MLP neurons of a small language model. Each row is named by its layer, matrix (down: output weights) and neuron, and shows model dimensions 0-127. Each number is 128 + 24 x the weight over its row's rms, rounded and kept within 0 to 255. Numbers have three digits each.
A block is one neuron, or neurons of one layer that tend to fire together. After each block is what it responds to, as a language model described it from the Wikipedia text at the highest values.

L2.down163:159086064144126145132163179115109140145123115136086134097176135118133097118150144157157170145045153139086085130161157131133140113130105118138157131152120124124136180123153139154139116136140127101169145185151146126096146141094107149112134160127106081167133107079183099136118136100143110106126166124137148126146149159127149123113135114109105103128090145144165121099138117150109130155153
L2.down185:114144138118131128134101134145126151092101146154111164165117133134110122103105165132156133104155089122091144103133141129139106106098167089096118119141145139152187149162135125206147135128154102121111140167120151136128139102107160109117111103146166108103149172121120093069143136113132109100094148130098119130131111155139124163146113132090148104103160115170125106102151142133093123130131
L2.down602:107138117153129126128115120111165120109133129137142090111154121120104136111146141119138148147106168174131140129132114167091100179146199113124112116100125110111168140165145124124126150095182155098130141103105129152113172157102144111111097108144156118160075096173147131090129148106164157155081109130208126139135097111124149119110127125162141123155111145128125108141193091102171101136130
L2.down604:137145115144145125163135139088125076138153121127146157085121121118096089106111122183083133165128167137132143154166127131038147163112155159151151164147139108129137154096087145075147136142124132101112127105133123084097128144131118135153147143137141141110123132079147172168121125120112124102119137124168132157118118136110180173127157105106134121131141128179137115143139127168089123122151
L2.down667:119126098138130140120135097126161142162104109132123107100122153147123148113095120138150151125158147085124141165146125163136104102122143152127156115169124128123156117165138091167140121118165113142160127161204116161154146131176129161124152123153098148125113115132176108098157110092140106081125167124115109125126138113182134140122188173109113081112166153147111131135115108120143077182131
L2.down815:111162095122054134170114123082106126110108134141104103148145127128134144133157148146095174121106145097132100141129165107143132115118141136097120145119124080150121167093135152131115113089132109118127144135107119126072148124141178131143128113103188119141118133124116099158132098111122150125125103120149088153162107179091206149144110163149150115137085155112147125120112143116181114147150
L2.down1049:125096126188141147140111105138065122143080167143132131116175080123137113124146141100118157094102090124157134161119090110169130154133116111122147096140098114116186188148148162113146144104133164134165103145123090106158129101161111141142101136108122103143132140119118121123123133125132157092118113129114147144175126081123143131106124125142126129164120141136141107123181081162110121131140
L2.down1533:112134135141070110063150143148102117125134127140174111123170124096111165090171148186122137127107106111140122129099113145110138129147101069172153129143093124096124160101151136112133092181130126162128142137127136145095121093132117088085142144153129135140142151128131158132130143125140147071113111124130134151118132123106127105124161133166140149139132083145120098115133126135125133138173
Final word piece that completes a noun split into several tokens, such as dem|and, compl|aint, chap|ter, particip|ation, Leg|acy.

L2.down482:189102142126180128130098128139154124114145123083127184141133122152123143142107160141109147099141093121096141153115138124122124158149106147108168125092148145130124133083134140091106138118128166144149132151126115160121100107151145109132108127128149094119138152098116127130133195126126170133090133142103131130139089101076153118128067132112146174146116105124151105103117113118108127160109
L2.down543:127120104143097130147113129169107128101152144163113097136142099103188156136128152132141128141116133166130126104140139114156118137099143146128111110122123099131182106141166123104141134129130147154170177160190133122121128090116139114130108150130108116165152152141127139133134103183140128072118127089084153123120102083143141169163111090130136150138129138098105138121135158128103144121129
L2.down793:123070105104139113164151118118179152082128067139123134115127147119162137168150124165109117148106137167114146151146143111148109119143143107132119082138160094121133089126120165152109113097124092084124167096139156099129146108158171113191102084070116124123122115126116162137084093116116110121125087091144084118113137115134142125134168136113176117132121133139154115140113122133105138129151
L2.down852:104133125146166106133128141177111142131120155121144123133131150182079167163093118125128168129079151120079121106129144118165150131111118129106112097105107139113196135086128108117152131074120136131111109124173140163078132151162144148089154150117147108170163145150119120151174130117150108145156139114112130165148117129121140110093140151080111114130105135155066163127108120115138123124133
L2.down880:124102105131106125139114146120118162105108137116122144133121129120162134082144108133116122122088100104090111119120136120139159107172134110137151108148135126170145107117103118133159141118151108109143096136148150102105097127102167168129107104141164141134156132132130132088077109145122156088100114170181154118140125183162113159139146133153117124129135112130145076119122120106090097097081
L2.down951:130086125153117109131142128123139134085083132161145151099178123126157094147146130116143159158123129133142151105117129150150156106159138123147120152133174142150103111154118175085138133170126142145150095163103127134101088130125102168168132128121156091120114102103122161127149133123088129104118174091160176141139122151115164126099131108116115122112150111158143133164132139166115115095112
L2.down1217:130146110158120093164153155117118160135127144093136126132122116174171124115113109167118158117095144126134166088119150135132123133143105111100114101111138106136143162121159107118107140141160113135126121081106108117098085100141169177125107140157125106131156172140084159122151133129160166093109167127162187096132143119095128106142109082158088148141166128177143107119150144143159131133135
L2.down1469:089142106144193158132125134141100117120113127154111135144091122162145172135130123132159100123147138166113123115150125141104180135167125140144110097080124134116119128095123105132142157163090089098159138133164099150133128117130153172149120090147125126128153135142157134129136156140117106114152064108112119154138134123144133111116108132137162152130160089122125123119129125129159160153122
Fires on "to" before a bare verb after verbs or adjectives like failed, try, unable, difficult; weaker on modals (may, would, could), prepositional "to", and -ly.

L3.down342:110122100153107121179158147115112154071132150110139107122167115141130085107134171155058130121127113155131161087109111131116144148163115120122122120097133110136140141122136167094154111119141110124100108109127108143145152090150162142180150120154118088131117166118142134132171117134163154114127115102131134132156193172133152115124129126152090148130143101157149113094131138134130137171129
Words just before an upcoming bare verb: infinitive "to" and adverbs or negation after modals, e.g. allowed him to, could not, can also.

L7.down46:155102135131156119127134100130108117158134125101138138151133146086153165149165112087129098121177154097104162204136107167130150082168163101134144103078136123123165123117131111112150154168125156112099114115104136096122076124118125135153118116146137140090124096108158151130142141125149125173137091136142126173105135089163145153116138146132127103091115147145116113130129100119160150118136
L7.down624:121128082112125140119139141129147137166125143149130121167091133143106128137124127146136105136139123203131155132116129115179128124115129105175154139149126143157119085074170135166169150153103147148116094138133113106125133143127098124116090153090129137111127142154142139120146064126129122091125178132103148084155116162159140125131122113167079131116127139126128144159141121096160157135155
L7.down711:178106118148122099137153098139129118141133126108156166147143122110127122174109113105137118144163161100152125154176104169164126111142154084133103086067131165143159118128135102115103097132127145086142150114131180105136134095140158088152066118108119153140122107142172107113142126111093124105144091120101155152111162130147108103126119150145135150094135169113106131119124107100176125158119
L7.down824:110145143133116132117167130121106152108131107146163142151119115135117131135132138089140138144119168156085188148157112140136150197123149109147149130153077116192133171123085131125147143136166079138146143122122093116159123165137100148119094163138125109086134098133131142106083138148154174148078169127137148102162108112123139103136105164103111122081101097129123145128116143119107137141138
L7.down1177:118128124135138102150168133087058137082155184107156099127120112159125088121148151132131125128118105173118114114120155156135132141101078124170152140124102114089129155148098147109163143152111124129132144088100105112115129154114121153129119157123165147141148110108110119111087136160177120135113132143165155101140168130127109090115144118073117121122081160127093132135150126129112139130131
L7.down1188:144103142118147139101180172139151102099142140107132169105134176111148102119154087174139136136110117151120115166148192161130134138191110109100153092133147159123133111145155124116140150104133137132155108159131124145107166169139133151161082122153151139108148115105144129135124138126115125120107100110132101113118137128097109161140096145103123085156139138156134104170115102132126129132105
L7.down1375:130157153166162172134164137097119135141120132172120081127127128175112102134122176173147166092124149063133124095125127136087127166093155131119166142139106158180111091100119096103181146115111124121113163096108096113089174127109157152114140103114080104106146150149140133114131114161135149116131130134135102120112140120130109118091175117129139151139131138122095148113114129117126133141115
L7.down1410:147139147147130127170130128106092125138137093105124115158114138159120150138101085083138145112156141140173091163166133167111155131152148143130125100096150145152134119127152147126135139128113182098121149121127151119163145131146120136135141092132130164146158137164121122087133126128124103159104096112113111130152125123172098116139140169095149152113138133133148133092118092121155112135115
First sub-word piece of a verb split into several tokens, right after its subject, mostly an f/w onset: f|alls, f|ades, w|ants, high|lights.

L7.down34:086145150123103143111117111169119137109129117134128147125161096083149088136165163136117132142110123149111134137119106138130130153123130117134121117115129132125111144106117094107139134125110161110128133156154115130129125096130149130181077106114100141124134121153129074111120078146110153110135111125100137132126144111103115100079130140102132095109108105130103115127095132132103099158137
L7.down86:105126135155109134109185158176112161115144137144126095176093141120148047111127147143120074121097097117109130139165142142091219098159156125129144126136145180164129153150160102138150175122151133105151119117134121151132150118127122159084118116127106111144083102132134137145136148126161147120116110108125135093136154159163149116136158108152103171159140158128126136125125103176117173151112
L7.down397:177147085103172132078134103168123139157125115119111146157121133135104127134178151168106115154158116136133120172126081127160145094145125115110120131121104125123123155106134148148143102117107113129157118136105125175157140154116152111099095117162125128114138114128149105131138140112152137106128111111101138153172147142155144101084114137135101103138182162125129169122127152115149158148126
L7.down599:154122138157143154105158112135112142144154092088139119141145139170097108104140146120114167140155128089118144158126114133134081111166140117131112166124119134133126111144122133136093109088122123098086150118159138132129129148140098123115113173156099172117103126103093137139149155110107142148100111121133105138123114154141117114123128159180118171135129118104103099153142087126152117153142
L7.down691:092116095145159167121131117127094129113087156115089134092164126142106145160139097148145175141109127132067106153149119125158125120129096107102129097102106151120151105103114176135117131105119107147103107148108165113113141119103118170113138120169152165129102128134104128161138076131143153103094099121171126137117102124150089114143132164109131069072093132111123103154150112119129113132139
L7.down840:083138177138106107116143133149146066126139100143145144113131133125133112096122124140099137150124114122139116146102110128143137133129157119143123119159162195107070124112113094077144109106112149124152146167151118113146144109130115108144081107143107176112168165111132152135108081118145149194138147108156148140131103119130162100117126155149123102166149126095144095124114155143149112160112
L7.down1152:139136123139094134110172128099115097140132151108118133135093179090129141115148159127146125110126142108125154133133119132118099104151141169105172123127139126097156165118101166144118109157163128101083153148152109092100122091154144136137128142095134133120117121114136129133098127137125139141137094140143101111108137147130148130129095123133099105072122120129091139112124093193154140112171
L7.down1418:131112117150133164160081123153142128137138154098183162161104139060128168129130121129115134155117127140118137115157154105140093132141098142096106134168120151124112132121133123132127132113083101116130152112130097126119134128114126094152108134119144136127135129128089084132137127114121109123141180118112124126171078118135132118125147126192156087079113154124140135125143143152140116137140
Mostly named after was in sports and career biographies, plus awarded, nominated, scored, and blank spaces before numbers in stats or chart table cells.

L2.down219:113110124127124097142152109135164101098112145139107164134160123115144149113116147113098110073128115071096130154101164114136118150097113143123111118107103136121109133120121138126115159124133135153163148142117159111176074140145133124123124135141148084099143132134142114148139114166108107081157121148133121100168110141132090129080142122135122177163102087096088077174109100129117147126122
L2.down425:168141120126088089132118162127072111137095087116120120144137118146119126128134102104098121126113106109143112127143100131097135150153080136126113133112121126129167122107159121124137138154105149135090151167130123126124110134144165108162125145140125145138156128114138107115184140136147145157139097071152118144106100114104104137144103146141123111107118130154136149148147122098119152151090
L2.down441:150127075115152135163114115119131173142135107142171111132170103091145157113151111118120139144086142134152095154120151163131151154113135114100120124165153144139099109134126114154132131109218149124137156160124130123137106095147118110106108170074152155116120133156127148077124142140112111142128096128111117141132112122135118123099126147129170139144117105126117130097123113108107108141135
L2.down850:105119114143130104153139121193107120141130093143137145150132125155132140136114169161072137167145129130118138136156151151120092162082119097143100123142139146172161125130101134121132107131116140123127120129148092150091090095148112127138123132125123113101147091119141147148143139123133133140167143107121066124130110143121115117131114153132130158107157126145126124133092161133146114144140
L2.down973:140129146115125168136077131098110150100118158134132160116134079145125129184179118140171146110121119143135128119095114122092134150156114141098124106096084135131119123133149135155141089097113126134163116147146132099117093155121134170147135127141149108121146159130110141131150104161112143105113151134087136156117130150123110125091136104148136127133129110172135113130087109128140105153173
L2.down1020:125122163146109170173130157107119098140144212137137143107147128069112148133136114090156092164112074129133115122135126133167142131083181108120088094119132114107100141130154123145123134156090109120164112142127157094125155137093162144114147117143138150105107124127131149137139132155089136101142134116090100116119163162152103120129089097174089149114144151158137118131128115098129149087139
L2.down1069:155102135172135134127104095174110121114134161152143136127117147130072148119164154094087148111109126116138090123125140154131122094150115120112138133147165150124104153126134090148144157094100155115120116134110102088122103147103107172134122130143107143139135079105108099123135140153202146140112139101159097121139097108142115157131144140130064111143103139057088113102143128151150163144136
L2.down1242:131147114162142180123098142133101147095090154146140101133142140133130123157126093161113137136100121119101120131135125157128137138130139154118116106102162114111132133111124125128143133112113112113121130091153139102110107132145117165152160104128137114086103170069133174100116101152113133108131164104186113127133136124110068106092102138167127131110116136116158126115113153138126165118150
Table pipe separators in sports game logs and score tables, plus word-continuation pieces in sports text such as All-American, Conference Finals, assists.

L7.down359:111109139107137178095080101115127159137154100139163136152112125112128120109112128135109140085130145139133111115145156142155127113131117105161179144106126139144115140112121119093126146163101143148151159139120121143130132125149141109099121101082097102144139163153146151124147149119098130119111136154155128154131108145120140115142148169094114098144096133139172112101147108086144145126120
L7.down494:145147071088111147079098118127175144136169127138126136174105115139138150104110137113126158130133170113088130099130112151145141141139150152131108084095145105157142146110159129109113116138070130148119148134120137132093144117124118133119143111114161128103123143125149136099120159115101113119108077120099150155118101108124141103067102162134128101093144080144117078105191140175162144135126
L7.down608:133112130131122133090094160124088091144109113116074142111134156105144188170100140109114139129086117146184143153135118111145173164159092140138118125090117142107127123109138127090114131137137141144117122107132131170127111146135107149166131099116110139155113140125114190131141150134112121123114122143132175143152130102191144190108139166137147114135131158127113130167147147090122143121141
L7.down660:137161123142091128131163167119132141091136122119145135112090102141090119142120158112084149121119157118115159110162115149106092129101151173153114114138146142144102149119165067079154146109128134167124170080146092091145111184128157134149152114123112103138095102170167156134103094155142100124112085147140106118141157113127137153142094146109130147126134077096117130118112135138138113138086
L7.down745:085084145162133138115167161105107146126147194106138184135115139123099085113100130139145155096125154114086157116142160151119121135155116082143120124128140103144104120098153149129133093110118101156144161126111103169172135157144121165145120126171122148138139128100112114164149146143083118111141098123135126157111168186098110087138146129107123113116114118104132162085158103130155116104138
L7.down884:180068102132085133089169139122137134105145138111111124098076108131127124076123137145141144111102186158158120137162126173134181134122152102139170143137131153141097156126140059125151161071155138136097148106149136125106134132110088134139135109135075077087115121117153111152121159112137117109138085135142123130142100091123107095142141133095139142104148133118096156140151141130163139093147
L7.down909:116166083160105113078145147127138099165187101132125117170120096120166102136134110084130098126086163159133129150152170124129095113166115139118109112143143142124117103139090119091128137177137118120107144146128113143119132071171134145150117167155121108136096099154121123159090103069112125146121145126138139116075143125160145147066178093136132130126132103134181137141156116142171111091134
L7.down1362:097132104081142113136127083092165179124107137134132132154085153105132111133146133111137133120126134165117130092079114165121124103117145151113151136113128135147149165085144084093122117084114116108120115106128071128150131145134137136127138146123153089127136114160153134165133108152146092157126122125108120120146152100130181169093124144148094115127130113141114123163151160175157108106109
Tokens after a subject or first clause where another verb comes next, mainly "and" or "to" (pretends to be insane and, wanted to), and name endings in plot summaries (Noddy).

L3.down825:127131123149148167136134151128107110128104099128117137163111117082115082135120114125170142148079169133088134102135120109116119094079135142182129105147124148126152122146136156110093077103148107132158095134148145142125128117118136075138114166140103137085102170101132094160159108145098131110115114136130134087111117151164151163110114173138103111147136099142114094124112092105106124150136
Final word pieces or whole nouns that complete an expected noun after a fragment or determiner, e.g. strugg|le, disp|ute, dec|ree, the fire.

L3.down1255:137140161148146154154159102116148115182146126112116096168118104183151166114129160097156105127092109124123187078130118136114150125128129151106107086111121118114121130133117080127126151111112136123181147143126112173102114099149161090125132053135139172146133144151122153128146173145136091105134112110134147157121125083158112102108114110106144186179158111138151141096143144073146093105125
Fires on the first piece of a word right after a subject or verb in narrative prose, chiefly action verbs or particles like d(rops), st(umbles), and out in went out or finds out.

L7.down6:113126118125169124147078156132164117115131123167135096154157109133117101135164162085150122118098171120151129172122105140150151126136143133092130164181123114086148117135131142096116160172165152098126094088122155101107159099120131144137111131176074140098087154149168125145126129132139143132097110147113150126147116154137114105126125155128069111144100121117102123129115145095146169127108
L7.down658:102130130114139134096091173129141148095133108152122130131137172149165091116140153146129093131182154191122157153110082116111144165130088123128089128141130131130119152117069135133146135162100090109095132112107152095123153155169115140134112112138103103144150130153113113183088129135106076139144126120129124121167113112148140122056116164154087179144131100126159123123110130130124072094131
L7.down819:093151109096113153114084139131179106119100159090096133111150154119155159149146125114122103127142108080138113143134093095136129093148179146119130131162114122181132109159116135152141115088068130131129071104138140114108085129103159135155169172104142151108140112115104140150115108140109141139115122142109111121142133145149148110118139087123127124126147153076118162133138125160120122104126
L7.down826:122140125124119181113120160127117133165113144124120122168140151144136095141153165144150124131125118119132117119151132129166148084108130133129119160082146156103143133125104111135168111140120101132125108100079132130098145145149181139119117117126145132116148138174140166136106107118170108157096169134128110117102137129110124121170124153147096102121161136148131142157148084157153137123095
L7.down997:097115184134123186147138135131087091127133149125130109144111126135146127136118118127147112098127150119113139141094113133124085062134090151099151123161150105105144127138118116213105084116134106125156151136129116129069134157100105162133134095119158165159152153094138172117189141138088112092105168097158100166127134131138114138165188129094122078142099160138125110136148096131125124103103
L7.down1155:129166150131166141143125155158144113159137154143156090121085133147117128078101137113144140103122146149133141132140160150099118127123131087103126093130127120141133109111124105133148084103133108106109154120142114132152124102083170138141120141125177126123114137130121124132149077141072136130106166172129121154138165183140140126098110113153099112135162118142102140169153085142099084121131
L7.down1195:110167131127137129111143121094124189114104120153107108151124134067121056127141147151149152095130143135116113105146109132116098138093107080151125156140122165161110081121162117078128093147103155115118126144117107121137151149154067137134143104143109130117178173117139154140105167138157149103080113129165082152119132132147126102154137095124122125124140147117090151116141103112135113089121
L7.down1486:106130149163140143095084203161098160129120109138113148157113177139142140135142164116148139151107173107090088105131100148146112133132150144104136129153132135114154141085088161064158129136131137097096157066133142116131177101151132145143165118104152119054130093133129116136120153138086145148097138095130149125125141114130120116072138126130119130160119105161129142132124122136108130156115
Tokens just before an expected year or birthplace in biographies and histories, such as the space before 1496, born, in.

L3.down915:088149097120125150141106122158119182127139126130149127084143136080138145150120124108135141133117103130098136156144111112159132110156138164115096139142138115171163151138095108129105105145132135116145111115135194137138061130137144161137169101106084123143152158149087123136127131134115135107108122148153120125156107121146079111174124134105110112122121142132128109146123129141161119082128
Tokens inside sports texts, especially ends of team names, award-team words and stats words: Team, teams, Orioles, Warriors, soccer, deflections.

L2.down10:156117116098156159125149094161086118168139158135099120136107117138105145133150136115146141135127104109110091142120121115145144099124090152129151153087132131125125169122095119105124154107090158121128120114113132150153139111169134100098110136128151151154165133158155123116129115155149115136124157134099123149129123114116133127137095141167135131165113118125108139131105170107150148105132
L2.down767:089103120166155121175137097099142175103109124153137157159113110111117171158107145101100119123132127195109094127103147125123141105135153121112147146115127101122107140126156157114152131099112126107128189132127122138122109126126212111133133127123155112131142115145110145117041163150106121114165118120108158105129129093127138103114089137131108138136100148108098118156135133128116186144129
L2.down786:134174124159160149112103113166140090162136142126152118123125143124106116085143130101113175143118123113081156150101153116130113104137172163118141123098116141141131154135115111147141131143079145137097139098141106134135140145094156142086155147192119163149115136139092099101116114137137154177082117117093140126168108143141099139109138091130108132125130130104128100136110117138154119170114
L2.down1013:143109090127154129184109164175133101078136115123142122137135145124152126121119169106140112161166137110102157127168123132124138150121152133099103164109136189119130129118098116110149148103115131126132124139106127128142101108146121127157160122125128128142133120110118144164101126122121152166170106100105121127102101126119115153111120144131068113114091131167127109119116103167139146137119
L2.down1110:151121198171165116142137139108136128155125110155116115115127111106153148130113136152119146137129097142122157105147114137087110116093109164156143157128095104148170094139127122113150132157122132125144152119124125122168102125129103074112096096123110120157112091144161149126160124118114112152148138143108127151113098125134164189141140105128143168128131112127122157162138128175084111126121
L2.down1460:098136111131120148135139139112150119110136129104155127130119112182134178146113116102139070161133123156104087110156113110150160114124090146139112107118118118136176124172092095128114145062173150127130164125103133124153101145119129121104128118129139135112088119153109134108171173130157131170088089135084143136129149114151141141126080098142120156136131165150102113153152164143098121088104
L2.down1488:156143131128136186142092175143151149107197110096133096128126123160134154117123178107132093184142082139096139129142158115126139136123136177089141160131133117136176109131123152134162136136150122135125113142128138142176110127161123129138111118111109123128145128146142137154099133147117114097134132100117041104118071134158114153153078131154144130127119091148114118130125125119119158116083
L2.down1521:136144083088167149158149130141095121162129150133115077180090137152116143104105160069096125137167113084174146096116107131127101113103133117105107119069102150153148144128124117144134142082159146144095096137127127126125129074121122131148107149155123118117159149151126115118139134147115138164120162142109111117128130110175084108140103166130119118134092086121109138093110148063153133175099
Final pieces of verbs, usually the inflectional ending, in narrative or descriptive prose, such as put-ting, conclud-es, reve-als, finds, look-ing.

L7.down166:141127121132139108086112184071134112160106143148122146153158123127107088122116132149141142183151138112131090138088130133136116116144118123126182094137138126114115149142132130119105114121123116170117131110143088051134118144153154133152165116117150127164104098090134109052147071158112144143110128133142173134145121101161170179143123144138132104130128173126137094105127121142074105135145
L7.down306:132132120129152127147170125098124122124128176131161077069119170137109130093110146149147115118137143104109166147129100129124141090140118144107127121146142133146143165144129116113116131130179125110092120109127118121169114154152146136144092150104145142108098162158125097110103100135130128131149093184115132109127138147131127135091138175156118102105137177144123123053159105126100097131158
L7.down641:126108168124134105132136088161107120105141109117167089122151128117131123141122164158096076123098099119172125095129103140128120133085113127142132093159144162145102146117126168116119133142117113164105141096127141156137087082131144152106135137137141137073153118164135099124089099110161106117102159129094105098106144124143118145098112135125121141125108123112107127170098095158171125112181
L7.down768:109103137126171095090150103109118157125163124106160109127102099140179129128124130128120125118143145121094133149114149121148138135140145120157111093137105116129091142125112155165214141120161119156196134105077122135142171113120129123114115119136127140119150152157112135061132073079166115077103121110139095153134093110158119134138168113140129162186148144114103142114103072121076088160139
L7.down916:158132108143170093127128136148125121176121158097154115108108108123110104081113106127113099135083154152118134142162145111132146121109143138100143137142105148130097149143107148116133155117176091159150088134115114105135150119132136140134081138150124110068087143126155099133099113114145105138147083144139091158130078090144146120168115088162126132129116137126164092132129139121156131127123
L7.down1264:161146103140094127115119109124109153106157128126169148098141126122089128120133121123123130115150137172158101163116126151158112135167100174128163112153095155086124162132149146120108144151133101117137125150112144141114129143158164163133158127141129120124123103132130149093118176112136108147178162107135183138166083151100117146122128133107166172112132135089106101143147135084134144160169
L7.down1365:133074143177146120098087110124161107115126124110107118130121102168135104159173128151156114111160134109165164113133120117126104139092090195133120083194128139118124143148129137188147128138129144126134098140120168129126132111142145148153074154114084103160098096156081087139106155139188102082123141165160153117146124146094148116097132122129115111090130158135105155112163114151117109114107
L7.down1374:108109139149082129101139160108139131115172101101120108129144132118137086112107159137143182092097149097108151162136169130155131143101130096175104135162137106105133154135091171115142115138158142145138087131144124165131113096097148147102117157107129127154119115124134131152117103103162106148146123129138097156153120139124122072163129149075124123153143161136074120072117192143144121129081
Final word-piece tokens that finish a common noun split into subwords, such as har-bor, warn-ing, sie-ge, Destin-ations, often followed by of or punctuation.